config = dict(
    n_head=8,
    n_kv_head=8,
    head_dim=64,
    activation='swiglu',
    norm='rmsnorm',
    norm_place='pre',
    positions='rope',
    attn_scale=0.125,
    tie_embeddings=False,
    init_std_up=0.0182,
    lr=0.0082,
    lr_head=0.00562,
    doc_mask=True,
    dataset='wikipedia_en',
)
MLP neurons of a small language model. Each row is named by its layer, matrix (down: output weights) and neuron, and shows model dimensions 170-297. Each number is 128 + 32 x the weight over its row's rms, rounded and kept within 0 to 255. A neuron's up and down rows have the sign that makes its largest values positive.
A block is one neuron, or neurons of one layer that tend to fire together. After each block is what it responds to, as a language model described it from the Wikipedia text at the highest values.

L5.down96 [160 126 135  89  96 157 107 146 134 106 157 153 133 146 163 167 100 163 169 140 105  30 116 124 156  85 109 117 143 145 114 128  83  69 148 120 104 156  80 150 107  67 134  96  95  75 146 103 115 149  72 146 110 100 144 147 114 131 183  62 180  86 132  96 155 123 172 169 112 192  94 138 162 127 128 133 148  79 140 141 105  97 132  88  73 193 103 138 133 118 149 132 132 131  77 105 112 149 120 172 110 107 160 180 154 156 128 125 158 116  83 155 120 169 137 141 117  94 139 123 120  73  92 155 162 140 127  97]
L5.down209 [140  89 159  54 161  96 158 100 103 136  56 148 143 159 113 113 213 132 123 126 176  95 103 122 135  82 125 139  88 104 137 148 112  99 126 139  96 127 102  96 126 134 106  81  98 168 152 152 150  90 115 144  68 110 123 135 121 147  82 104 129  86 105 156  85 175 128  66 139 132 148 137 128 221 173  99 117 147 157 115 158  60  53  89 116 128 171 188 149 119 143 153 205 141  97 159 120 167 117 126 151  77 122 122 119 119  97 149 133 157  94 113 113 171 145 120  89 141  96 153  95 161  77 128 109  94 138 107]
L5.down250 [103 153 130 157 178 155 185 172 117 122 100  85 120  92 108 116 113 183 114 146 161 139  76 102 133  98  79 161 111 155 169 105  78 142 144 137 146  90 169 124 126 174 151 139 156  77  80 145 124 126 133  95 115 139 109 121 121 127  97 125  81 170 136 115 156 113 127 116 136 115 122 133 127 151  89  95  88 111 132 183  92 130 184 173 182 172 165 151  19 156 144 110 231 145 114 151 117 115 124 128  70 167  81 105 120  94 103 144 156 130 134 107 110 181  99  39 114 127  46 123 130 138 162 113 144  91  68 181]
L5.down295 [ 80 228 108 160 157 146 126 120 108 127 154 189 136 113 115 127 116 169  88 153 188 146 167 169  84  83  76  81 104  99 163 106 120 109 134 108 122  76 174 109 170  97 142 129 111  49 128  99  83 181 133 133 136 137 120 123  61 124 120 155 127  88 117  80 147  87 157 164 148 101 126 158 177 146 125 170 115 105  83  84 116 104 174 202  86 120 169 116 145 142 107 179 149 207 105 177 120 141 197  45 107 135  85  93 151  85 111 134 173 129 180 122 124 107 102 119 106 139  88 124  69 114 103  49  86 155 117 152]
L5.down618 [ 53 126 126 156 149  94 108 116 145 120 134 150 131 112 130 118 141 159 147  69 164 107 119 141 158  97 138 123 132 185 111 145 111 144  81 149 110  77 116  97 138 146 164 132 140 145 177 128 117 107 143 112  93  86  82 107 104  74 123 153  38 135 157  98 110 139 137 134 154 188 143 128 120 129 132 208 142 152 114  82  69 105 125  78  72 163 197 102 152 154 111 144 152 104 167 199 144 161 106 112  72 101 157 125 113 151 112 104  90 124 125 133 134 165  97 146 151  65 137 141 137 135 138 119 112 159 145 113]
L5.down787 [182  74  73 152 145 105 129 170  99 165 129 120 117 130 132  52 112 144 143 107  67 182 189 103 157 114  75 125 128 137 135 118 119 134 127 109  89 174 145  81 141  70 100  95  90  96 143  93 161 117 129 103 159 188 123 160 136 124 162 166 136 105 154  81 172 130 165 119  84 167 144  92 151 178 112  85  81 127  97 134 125 128 118 106  87 135 180  84 101 130 123  71 107  98 238 146 122 134 165 145 160 140 170  99 103 116 136 147 147 175 119  94 145 162 126  69 141 207 103 142  39 117  94  76  88 119  92 120]
L5.down898 [ 99 155 136 173 182 147 112 137 173  80  60 133 108 147 167 122 153 147  76  89 146 111 113 136 176  98 106 121  92 112 117 154 130 104 166 140 155  78 110 107 152  87 170  95 186  23  85 132 146 153 160 116 114 159  82 140 155  92  99 113 103 223 168  74 134  98 156 154 115 130  94 100 127 123 162 170 116 118 142  91 143 163 101  67 184 146 155  99 123 105  97 111 105 121 133 133 115  72 103 152 119 153  85 159 135  94 120 139 129 134 145 138 130 114 173  98  94 137 118  77  88 108  91  79 139 121  95 135]
L5.down1018 [143 117 106 132 141 115 137 146 156 116 140  74 113 123 133  99 122 134 145  98  97 156  76 149 164 151 148 179 147  95 146 113 134 118 199 130 163 155 123 128 114  74  97 138 150 133  78 117 138  92 148  86 113 111 119 105 119 139 157 101 147 158 129 115 182 154 134 118 108 117 102 135 110 152 115 113 142 139 124  96 177 127  99 113 127 149  90 108 134  55 133 105 116  98 118 108 111 144 122  82 145 142 117 175 145 140  56 108 107 134 180 121 106 171 147 108 130 154  94 118 123 135 102 102 111  99 113 128]
Description: Fires on the blank-line newline right after a Wikipedia section heading (==History==, ==Life==), before body text or subheadings; weaker on table pipes.

L5.down233 [181 141  89 150 139 114 153  85 149 135  90 187  80 126 159 160 141 154 132 158 134 109  79 123 159 164 115 118  75 110 183  85  99 140  99 133 131 146 166  99  77  87 134 181  97 146 206 160 124 116 120 179 112  72  79 150 123 160 105  97 129 134 128 163 101 125 174 107 138 153 149 131  69 121 175 103  73 182 145  43 160 147 163 139  67 122 115 120 142 147 112 142 158  87 160  81 117 159 152  94 130 111 113  87 151  45 126 144 100 191 151 133 109 102 135 234  76 143 137  53 116 136  76 184  75 145  89  33]
L5.down428 [129 154 122 131 126 138 122 139  60 137 100 184  75 115 212 137  87 140 108 152 151 119 122 157  96 136 113  78  43 156 133 174 189  65  84 115 165 183 148 119  94 129 138 103 139 132 117 144 151 104 144 136  92  80 127 148  98 130 179 158 149  98 159  98 101 141 102 139 121 133  76  89  94 167 141 119 104 128 109 172 128 131 162 153 154  85 172 147 154  93 147 141 162 162 191 122  92 144 115 138 100 141  56 132 147 135 156 137 117 131  95 156 143 111 184 133 117 122 146 181 102 118 148  75 141 153  99 183]
L5.down460 [ 82 121 147  95  90 132  86 117 123 133  59 156 156 104 161 150 116 126 122 134 113  70 118 151 114 103 160 181 108 126  48 104 172 130 116 196 153 167 117 146  77 183 156 106 132 135 126 136 158 128 172 125 166  68  80 150 115 162 101  99 110 159 130 138  75 154 175 101 161 149 124 102 137 157  97 143 115 182 168 144 135 158 133 106 107  87 170 104 114 170 114 149 135 140 144 204 176  73 150 137 134 163 116 134 117 159 134 121  75 138 147  46 130 118 142 135 193 159 154 130 153  93 155 165 155 126 114 101]
L5.down713 [132 133  72  94 180 125 131 129 122 100  78 171  51 145 147 119 101 122  44 181  84 108 140 122 177 101 110 166 181 100 100 110 145 142 152 148 105 129 123  65 135  86  99 152  69  96 126 142 111 141 154 138 154 116 112 157 104 103 146 123 128 127  77  82 138  99 132 122 103 129 100 125 183  79 154 123 134 132 115 161 152 191 128  81 126 131 208 123 116 120 207 136 134 126 131 136 147 102  26 133 101 179 142 180 135 118 113 120 163 155 103 125 170 162 183 106 132 152 142  88 145 127 164  85 134 119  93 139]
L5.down730 [131 216 156 136 168 109 105  89  94 126 147 137 151 141 158 150 139 152 149 118  70 147  67 121 108  77  83 166 153  76  93 115 123  73  92  62 128 114 118 122 171 177 112 159 106 144 125 169 187 122 162 109  71 148 159 150 114 131 160 136 135 164 148 108 132 111 180  94  95 123 147 112 191 122 107 108 185 124  58 119 163 157 173 119 154 142 158  85  99 126 123 150 120 126  89 120  62 169 137 206  68 129 182 138 106 137 140 126 115  81 153 151  95 152 115 131 140 118 121 130 105 184 124 141 133 154 102 152]
L5.down773 [104  51 195 114 178  89 135 147 153 113 137 121 160 139 151 143  93 107 146 123 126 154 101 122 118 120 156 177 157 144  95 156 209 125 147 163 149 121  79 156 136 120 173 137 153 152  63 126 118 134 176  95 144 120 110 153  70 113 135 161  81 121  87 104 136 158  56 107 145  95  67  95 106 115 157 166 116  95  99 188 145  74 169 135 162 121 151  84 115 127 113 175 147 104 145  94 179  94  96 117 154 122 144 116 106 167 134 178 145 128 171 103 109 117 102 150 117  73 165 121 165  84 156 157  57 142 141 163]
L5.down909 [155 103 171 135 154 130 127 147  61 158 138 116 136 121 115 118 114  65  95 137  93 131 140 136  77 142 164 160 128  80  95 118 117 114 144 120 136 145 183 143 160 133 119 235  99 156 154 128 166  87 162 115 182 114  84 127  86 139 137 106 105  90 125 111  92 129  99 153 188 102 132 105 140 120 130 134 152 116  32 156 203 141  63 116 162 110 235  97 157 198  55 178 108 171 171  86 139 143 174 109 105 213 153 130 136 106  94  99 125 150 164 152  95 152 106 130 148 159 109  92 144 180 139 144 112 119 165 147]
L5.down987 [159 131 136 151 122 103  54  51 131 128 139 141 105 186 119 164 154 113  76  99 107 131 124 175  47  99 151 173 110 117  87 198 170 121 109  75 128 132 151 100 181 130 118 169  88 149 179 167 133 175 172 154 121 135 157 199 100  91 148 121 139  86  50 136 194 167 128 152 140 124 136 118 187 109 139  70 168 150 168 173 122 153 128  80 141 140 169 122  90 131 150 126  83 159 114 143  97  92 147 139 140 143 125 120 117 122 151 154 116 182  81 126 215 147 127 111  99 149 109 113 176  98 120 156 104 118 147 145]
Description: Connectives that open a dependent clause or comparison mid-sentence, mostly "as" after a comma, also "than" after comparatives, "but", "since".

L6.down135 [114 160 135 133  95 138 114  75 143 112 138 131 122 155 158 105 125 121  94 143 136 124 119 151 122 129 111 101 120 139 172 148 128  80  54 164  61 161  84 122 127  77 123 188 187 144 129  88 141 130  88 129 150 116  51 138 137 112 132 201 108 112 170 129 161 128 179 117 179  98 106 131 117  89 143 126 166 127 160  77  64 119 109  88 227 101 152  83  77  46 123 168 169 160 182 134 150 121  98 169 150 140 110 136 128  83 145 138 117 119 178  71 162 130 132 162 103  96 132  92  87 118 155 141 194 127 144 121]
L6.down791 [156  83 102  83 106 192 111  97  79 123 146 195 185 142 127 143  97  52 133 166 134 169 100 106 120 180 113  73 112 153 129 162 118 203 153 141 159 110 151 170 160 125 137 128 140 116 139 144  38  84 151  99 112 140  81  85 122 125 120 124  94 149 137  82  75 133 117 133  94 113 125 167 147  95 107 102 135  88 132 112 113 142  87  91  96 181 123 123  96 154 186 209 142 114 171  65 117 153 123 162 140 107 141 171 177 133 169  94 214 154 153 149 168 109 126 160 187 149 119 184 132 118 177  99 134 150 147 188]
Description: Relative pronouns and conjunctions that open a new clause after a complete statement, often after a comma, e.g. which, that, although, until.

L4.down427 [131 185 166 171 173  99 152 105  63 170  55  94 144 130 131 105 133 149 146 131 108 157 112 156 141 120 136 157 134 156 116 149 156 101 115  79 110 138 145 189 162 142 109 178 141 115 136 173 105  70 117 134 171 151  90 159  97 105 126 158 115 145 118 109 169  89 133  99 132 118 102 137  66 157 209 111 117 193 169 130  48 123 131 139 127 154 193 126 125 126 144 131 168 171 120 108 161 157 121 149  61 139 105 169  92  94 104 143 151 128 165 150 115 173 122  62 139 158 127  78 177  97 139 153 151  62 116 156]
L4.down462 [168  54  89 105 137 153 146 126 124 153 127 161 102 169 137 138  98  89  90 172  77 129  91 121  85 181 153 117 147 124 134 125  67  97 188 166  91 135  79 114 170 218 127 188 128 128 144 171 192  81 126  73 137 123 119 140  75 148 127 109 135 136 123 169 184 109 127 147 198 107  94 121 151 107 157 170 169  94 116  97 179 118 136  83 148 142 117 156  80 135 113 156 139  91 102 141  99 135 137 130 122 148 196 175 115 177 130 125 116 129 153 101 179 113 141 112 141 186  67 118 134 144 160  80 173 136 118 136]
L4.down490 [ 83 114 108 146 156  80  98 142  87 151 155  96 148 133 127 138 123 206 141 105 109 136 123 187  80 128 104 112 131 178 122 157  55 106 166 162  91 151  95 114  80 122 128 108  32 111 149 180 131 152 116 108 147  80 154 103  80 153 189  95 161  70  96 151 127 103 113 123 106 125 107 184  88 159 134 131 183 105 207 102 143 132 127 151  91  99 150 190 124 132  91 156 145 141 178 123 122 151 109  82 104 198 124 118 121 162 126 135  70 145 150 156 107  73 116 157 119  98 111  76 131  97  97 157 196  65 125 145]
L4.down549 [139 147 144 119 103 204  88 190 138 114 112 161 130 113 120 131 103 102 106 130  86 157 190 101  89 127 111 160 107 109  92 174  98 175 134 145 123 129 108 109 103 184 100 151 163 133  56 137 145 161 100 134 113 130 151 120  91 139  74 133 116 174  93 144 145 152 100 106 132 142  91 127 141 147 157  82 137 150 107  90  89 112 163 113 178 154 150 134 102 157 200 179 174 129 103 176 140  52 126  97 124 122 164 157 121 119  79  92  48  84 125  89 108 104 175  89 129  31 126 117 198 166 124 177 115 163 164 107]
Description: The line break or first token right after a Wikipedia section heading (== Legacy ==, ===Final===), plus scattered mid-word pieces like d(rums), Kra-t-kowski.

L5.down316 [136 119 143 138 103 125  90 158 144 137 151 156  94 198 100  91 133 127  98 132 133 138 122 127 117 152 122 130 181 158 128  94  73 127 103 146  56 148 111 109 130 189 139 122 153 117  94 103 134 133  70 105 123 129 117 130 160  92 128 143 127 128 134 189 145 108 156 144 136 103 112 127  82 161 110 147 110 126 129  95 218 127  88 172 154 133  96 128 128 158 153 167 118 115 112  61 155  91  74 212  84  91 125 139 150 124 219 168 144 148 176 129 107 135 100 202 110 157 128 149  78 106 126 141 120 157 130 155]
L5.down407 [165 140 137 143  94 109 152 143 110 145 141 121 147 165 163 122 153 200 151 140 104 119 106  86 128 155 165 101 155 191 149 107 127 124 153  80 137 167 131 149 133 165 103  79  57  76 116  97 111  89 106 136 103  51 137  86 185 145 117 156 145 132 172 117 145 140  99 154  92 124 133 110 165 127 142 173 130 133  80  46 134 177  87 120 150  98 134 129 106 142 149  78 184 161 144 133  92 125 149 132 141 150 131  72  65 122 153 101 128  75  70 131 120  58 116  70  88 152 152 122  94 104 147 193 159 111 154 106]
L5.down443 [112 165 136 113  76 113  99 119 135  80 114 118 101 154  96 100 156 197  90 154 101 115  84 103 121 108 159 135 130  80 100 132 120 151 159 158 128 105 117 130 125 162 130  88 119  93 115  93  97 110 146 124 112 170 115 219 106  77 133 129 111 121 135  69 140  93 130 108  97 159 137 170  82 150 144 156  85 120 147  98 194 157 128 158 130 142 118 108 114 129 111  97  74 151  92 124 184 146 138 111 115 141 144 164 117 129 140 177 192 156 154 111  88 138 186 144  97 108 129 129 148 114 157 138 145 151 145 149]
L5.down579 [107  67 118 142 108 136  91 151 178 113 121 120  69 149 130  78 183 199 152  34 122 113 122  67  80 111  89 150  96 155 176 124 116 135 101 145 102 100  80 133 180 110  88 111 161  76  83 150 114 137 143 118 185 136 138 103 136 112 162 151 161 107 171  96 123 130 130 150 134  86 117 129 107 122  97 125  90 119 130 182 169 136 110 146 146 127 148 153 100 147  99  84 145 141 123  71 143 152 117 164 164  68 184 110  94 123 180 152 147 116  86  91 129 181 174 139 150  90 157 143  85 160  85 164  94 147 116 147]
L5.down700 [187 138 138 154 140 127 130 143 122 113 180 179 130  94 135 149 115 147 131 159 104  82 119 173 129 153 128 116  88 111 139 147 138 100 148 105 118 148 116 131 145 179 159 151 157 131 105  84 150 126 147 120  98 203 127 110 152  42 144 129 106 155 179 157 171 255  84 157 135 125 154  77 120 162 121 128 172 125 120 146  85 118 154 133  94 112 123 186 136 144 141  84 152 154 110 113 108 120 148 141 156 191 134 112 134  97  75 122  86 154 144 158 150 134 164 181 137 143 125 124 137 182 162 131 119 124 125  77]
L5.down973 [169 130 166 152 116 121 136 108  92 107 128 188  59 120 144  73 108 143 117 102 105 169 127 154 206  80 145 158  84  92 177  96 135 155 128 156 120 126 120 147 119 107 152 166 161 128 128  98 125 119  97 138 126  74  87 170 196 167 149 134 113  48 118 161 126 146 138 157  62 149 143  73 116  65  77 116 124 159  80 175 114  53 113 170 156  79  94  80 105 158 176  73 102 184  98 110 129 101 128 124 132 180 142 142 211 156  59  89 123 140 162 129 123 125 113  29  78 153  73  97 123  83 128 125 115  99 173 104]
L5.down977 [150 125  54 147 128 135 121 122 119 109  73 105 154 117  99 122 126 122  93 107 116 132  86  86  36 148  61 136 110  84 143  88 135 143 153 105 153  67 194  73  96 115 117 132 114  91 105 118  91 106 124 113 148 151 172 130 142  98 163 121 135 165 155 134  92 118  80 158 122 146 195 161  85 122 107 121 104  84 165 126  95 106 150  97 123 157 154 147 171 146  78 133 126 150 167 150 186 156 102 138 152 134 106  69 136  88 147  79 161 129 110 138 142 108 125  84 140 127 164 121 126 133 123 155  95 146 153 153]
L5.down1019 [ 81 129 103 137 128  77 119 178 132 137 129 122 121 125  62  81 164  58  82 167  79 146 150 109 179 125 120  90  96 156 112  90 148 167 203 132 113 124  87 133 187 154 126  91 142 156 149 182 121 127 155 211 125  91 114 125 151 128 119 140 115 123 113 150 205 143 178 114  94 158 144 184 134 114 139 157 163 115 110  29 173  73 147 177 157 167 119 125 184 175 116 143 152 126 137  65 184 140  96 126 145 136 120 111 154 132 105 151 134 131 129 102 137 116  67 151  91 159  63 111 167 180  97  74  99 126 157 127]
Description: Mostly the word Home, or Home as the start of a word, in sports stats tables and headings (Home/Away columns, Homecoming), plus other table or section header words such as Production and Gold.

L4.down169 [171  86 114 109 149 122 137 149 121 102 158 188 142 144 143 209 127 124 115 124 134 149 147 122  73  85  69  92 159 119 146 167 159 141 121  90 124  86 150 139 104 131 108 120 125  81 202 125 118 135 138 156  99 109 118 138 111  81 137 136 127 177 109 144 160 102  71  70 152  69 136 137 122 135 186 111 100 139 144 147 172 123 185 126 131 127 110 125 108 122  95  98 136 154 126 155  81 128 197 133 177  77 118 115 158 108 121 157 164 130 119  97 103 103 144 118  90 120  89  96 140 162 166 157 178 116 169  68]
L4.down485 [110 139  67 131 151 142 127 138 125 120 133 147 147 100 102 121 112 133  86 104  75 100  57 114  98 213 126 109  76  44 119 113 132 113 114 109  74 110 139 101 119 133 165 135 164 116 101 151  62  76  93 157 117  79 119 107 152  87 128 113 103 128 114  90 134 127 136  55 163 118 144 148 108 190 182 121 111 140 174  82 199 192 140 129  83  44 103  49 120 155 105  58  93 118 164 162 143 166 105  89 154 167  71 159  97  95  72 116 122 117 141 154 136 167 166 185 114 128 103 101 139 152 147 145  78 192 154 112]
L4.down517 [155 152  75 161 116  84 116  49 134 162  85 157  98 108 118 210  66  82  89  94 108  97 105 100 102 161 135 133 118 120 169 111 152 124 153 126 144 193 124 167 139 123 119 134 139  86 149 115 159 110 146 142 128 112 168  95 192  64 146 107  78 135 101  99 174 113  91 121  61 154 133 117 182 135 135 110 150 109 154 131 107 118 125 106 122 146 190 179 109 111 139 119 168 121 139 144 124 134 131 139 136 143 110  90 127  71  89  51 132 143 163  79 198  87 123 134 209  59 168 102 142 173 136  41 130 115  77  89]
L4.down734 [181 165  47 152 150 150 156 119 123  80 189 108  76 115  88 165 147  79  96 100 130 145 168 116  71  92 112  77  65  99 195 134 146 107 133 107 159 186 158 115 102 115 151  80 123 148 120 106  90 105 183 163 117  79 153 104 152  95 156 118 133 128 134 114 138  63 127  84 111 142 105  99 136 134  80 174 105  80 121 185 156 147 102  91  63 103 185  82 118 156 170 181  76 119 163 116 111 127 174 111 133 103 134  83  64 107 165 175 114 157 110 146 171 139  90 136 116  95  99  95 157  98 138 137  86 166 140  80]
Description: The word "as" introducing a person's role or office, e.g. time as Speaker, resigned as governor; also "as" starting a word (self-assembly).